python train.py --rope_base=10000.0 --tie_embeddings=false --batch_tokens=65536 --dataset="wikipedia_en"
MLP neurons of a small language model. Each row is named by its layer, matrix (gate and up: input weights) and neuron, and shows model dimensions 128-191. Each number is 200 + 20 x the weight over its row's rms, rounded and kept within 0 to 999. A neuron's up and down rows have the sign that makes its largest values positive.
After each neuron's rows, "fires after" lists the tokens most often just before its 100 highest values on Wikipedia text that the model never trained on; "fires on" lists the tokens most often at its 100 highest values on Wikipedia text that the model never trained on. A number after a token or word is its count.

L6.gate463,179,234,164,187,167,216,227,215,234,217,201,182,206,228,221,184,194,220,192,162,193,205,193,171,187,188,198,228,246,201,225,236,222,240,200,157,224,215,182,233,191,193,210,214,218,174,193,171,185,192,184,164,217,220,192,199,212,209,201,208,203,173,214,177
L6.up463,171,191,214,216,207,194,209,204,182,193,214,215,203,204,219,217,176,167,168,191,147,215,208,199,196,183,227,217,203,203,230,211,226,201,227,166,200,212,190,213,219,192,199,231,186,186,205,200,213,200,184,179,173,200,183,192,171,212,209,195,191,195,181,169
fires after: " " 31, "s" 11, "ers" 8
fires on: " and" 33, "," 14, " of" 5, "21" 4, "5" 4

L3.gate576,211,205,221,193,208,211,193,196,193,192,191,196,241,214,224,177,200,214,191,195,240,215,186,228,176,253,195,177,161,225,236,216,207,188,189,177,200,195,181,190,219,192,243,215,161,200,214,213,263,201,223,180,207,195,191,200,216,192,215,190,210,174,210,222
L3.up576,185,190,242,211,185,168,214,196,161,206,225,209,205,213,219,185,194,132,201,239,180,185,187,171,190,236,227,188,190,206,169,215,165,178,222,223,208,202,177,225,191,203,200,183,219,184,192,210,212,179,186,234,170,231,179,207,248,189,208,206,206,190,217,242
fires after: " l" 24, "i" 15, " L" 13, "c" 6, "yn" 4, "l" 4
fires on: "ay" 16, "qu" 13, "n" 11, "ac" 10, "yn" 10, "at" 7

L3.gate514,199,232,172,186,193,200,228,155,224,215,169,225,162,213,210,222,148,200,190,196,204,201,203,193,202,196,222,207,201,202,227,179,196,200,209,216,200,200,187,195,203,194,243,196,217,210,205,210,179,223,204,235,232,173,243,217,167,205,216,216,188,181,202,171
L3.up514,205,217,141,194,240,242,196,172,198,227,179,208,199,201,198,221,193,174,194,196,208,196,192,209,195,182,219,185,198,209,196,183,201,186,198,204,208,222,212,205,160,208,169,243,208,223,186,236,181,224,197,199,210,177,180,207,223,215,189,210,174,225,200,176
fires after: ".\n\n" 33, " G" 10, "-" 9, " W" 8, "\n\n" 7, "==\n" 5
fires on: "==" 42, "===" 10, "a" 8, " Website" 7, "ai" 6, "ap" 5

L3.gate219,220,153,211,192,200,203,181,199,189,207,188,231,190,206,195,222,192,210,209,231,222,198,240,213,213,215,203,228,239,211,198,214,185,196,164,208,180,193,200,200,204,191,183,200,205,154,203,176,183,223,228,180,179,210,201,176,181,213,226,251,192,195,203,226
L3.up219,185,168,217,217,196,212,211,195,185,188,186,188,179,239,233,175,196,207,194,206,204,221,172,236,246,204,175,208,234,180,184,200,202,230,207,197,213,174,254,204,235,223,200,184,201,251,183,196,219,181,249,198,205,229,195,224,185,196,205,194,182,204,192,199
fires after: "S" 14, "-S" 9, "s" 8, "-" 7, " Mo" 7, " Turn" 6
fires on: "h" 30, "out" 12, "r" 9, " by" 6, "up" 4

L3.gate699,241,200,219,197,223,218,214,225,201,178,209,197,207,234,207,226,215,197,227,234,237,246,200,179,188,151,167,223,185,194,132,189,209,223,197,186,198,192,169,208,215,221,218,214,205,194,196,199,221,197,195,140,214,197,178,189,177,233,185,210,238,199,190,230
L3.up699,168,207,204,178,211,167,184,225,214,209,187,201,193,181,218,216,233,233,201,203,202,221,212,194,217,178,220,190,173,193,178,199,198,235,198,215,193,180,183,231,201,234,202,211,175,183,229,196,183,175,170,193,187,218,192,187,165,182,150,214,194,201,226,216
fires after: " United" 27, ".S" 15, "us" 13, " se" 5, " wh" 4
fires on: " States" 30, "." 18, "etts" 13, "es" 6, "il" 6

L5.gate46,186,177,221,211,182,222,203,208,190,199,211,221,208,193,192,204,190,164,240,179,219,165,219,174,214,198,192,194,218,215,193,184,196,215,208,192,207,208,150,224,223,233,206,193,187,211,187,211,211,205,191,158,178,182,193,214,209,184,187,166,149,223,180,190
L5.up46,173,170,244,208,201,228,157,177,196,225,190,176,185,194,149,202,199,197,227,221,217,157,192,203,235,202,196,207,228,184,215,184,194,199,140,196,196,223,164,193,201,170,211,206,215,216,195,217,177,208,184,201,195,173,162,230,231,194,175,206,169,186,203,184
fires after: " l" 19, "i" 13, " L" 5, " se" 5, " v" 4, " E" 4
fires on: "qu" 26, "ic" 9, "an" 7, "y" 7, "el" 5, "ur" 5

L3.gate684,176,202,225,216,185,223,205,207,200,217,198,230,185,221,243,195,203,193,216,253,216,238,169,217,191,165,201,217,195,216,184,238,234,203,178,171,216,226,188,200,207,248,174,218,184,224,183,192,196,202,220,151,191,200,179,204,192,209,204,228,228,200,199,188
L3.up684,184,215,246,196,188,176,160,232,173,165,221,206,188,203,224,210,214,234,204,207,238,205,178,217,188,214,210,191,210,191,205,192,196,209,216,204,195,190,221,232,203,233,182,220,185,203,188,144,212,190,211,181,186,217,219,208,191,212,197,250,178,233,218,201
fires after: ".S" 29, " U" 28, " Aust" 6, " Louis" 5
fires on: "." 29, ".S" 29, "ia" 16, "ria" 6, "iana" 5

L3.gate655,195,163,233,217,207,224,192,208,183,176,196,227,163,211,195,225,237,216,218,212,209,182,213,204,209,198,184,197,205,214,190,211,184,185,211,170,228,175,224,201,195,173,197,205,193,167,167,200,183,207,227,208,227,196,181,232,194,195,189,211,161,184,213,166
L3.up655,224,204,226,213,214,183,211,209,203,184,214,234,203,189,211,188,218,186,180,181,183,207,216,224,193,207,209,188,226,216,184,211,170,225,219,214,206,204,218,209,227,197,218,183,175,201,202,230,177,182,210,178,199,217,163,204,222,174,201,238,183,199,183,184
fires after: " |" 51, "|" 4
fires on: " ." 47, " Me" 11, " Sing" 8, "." 6, "e" 5, " me" 4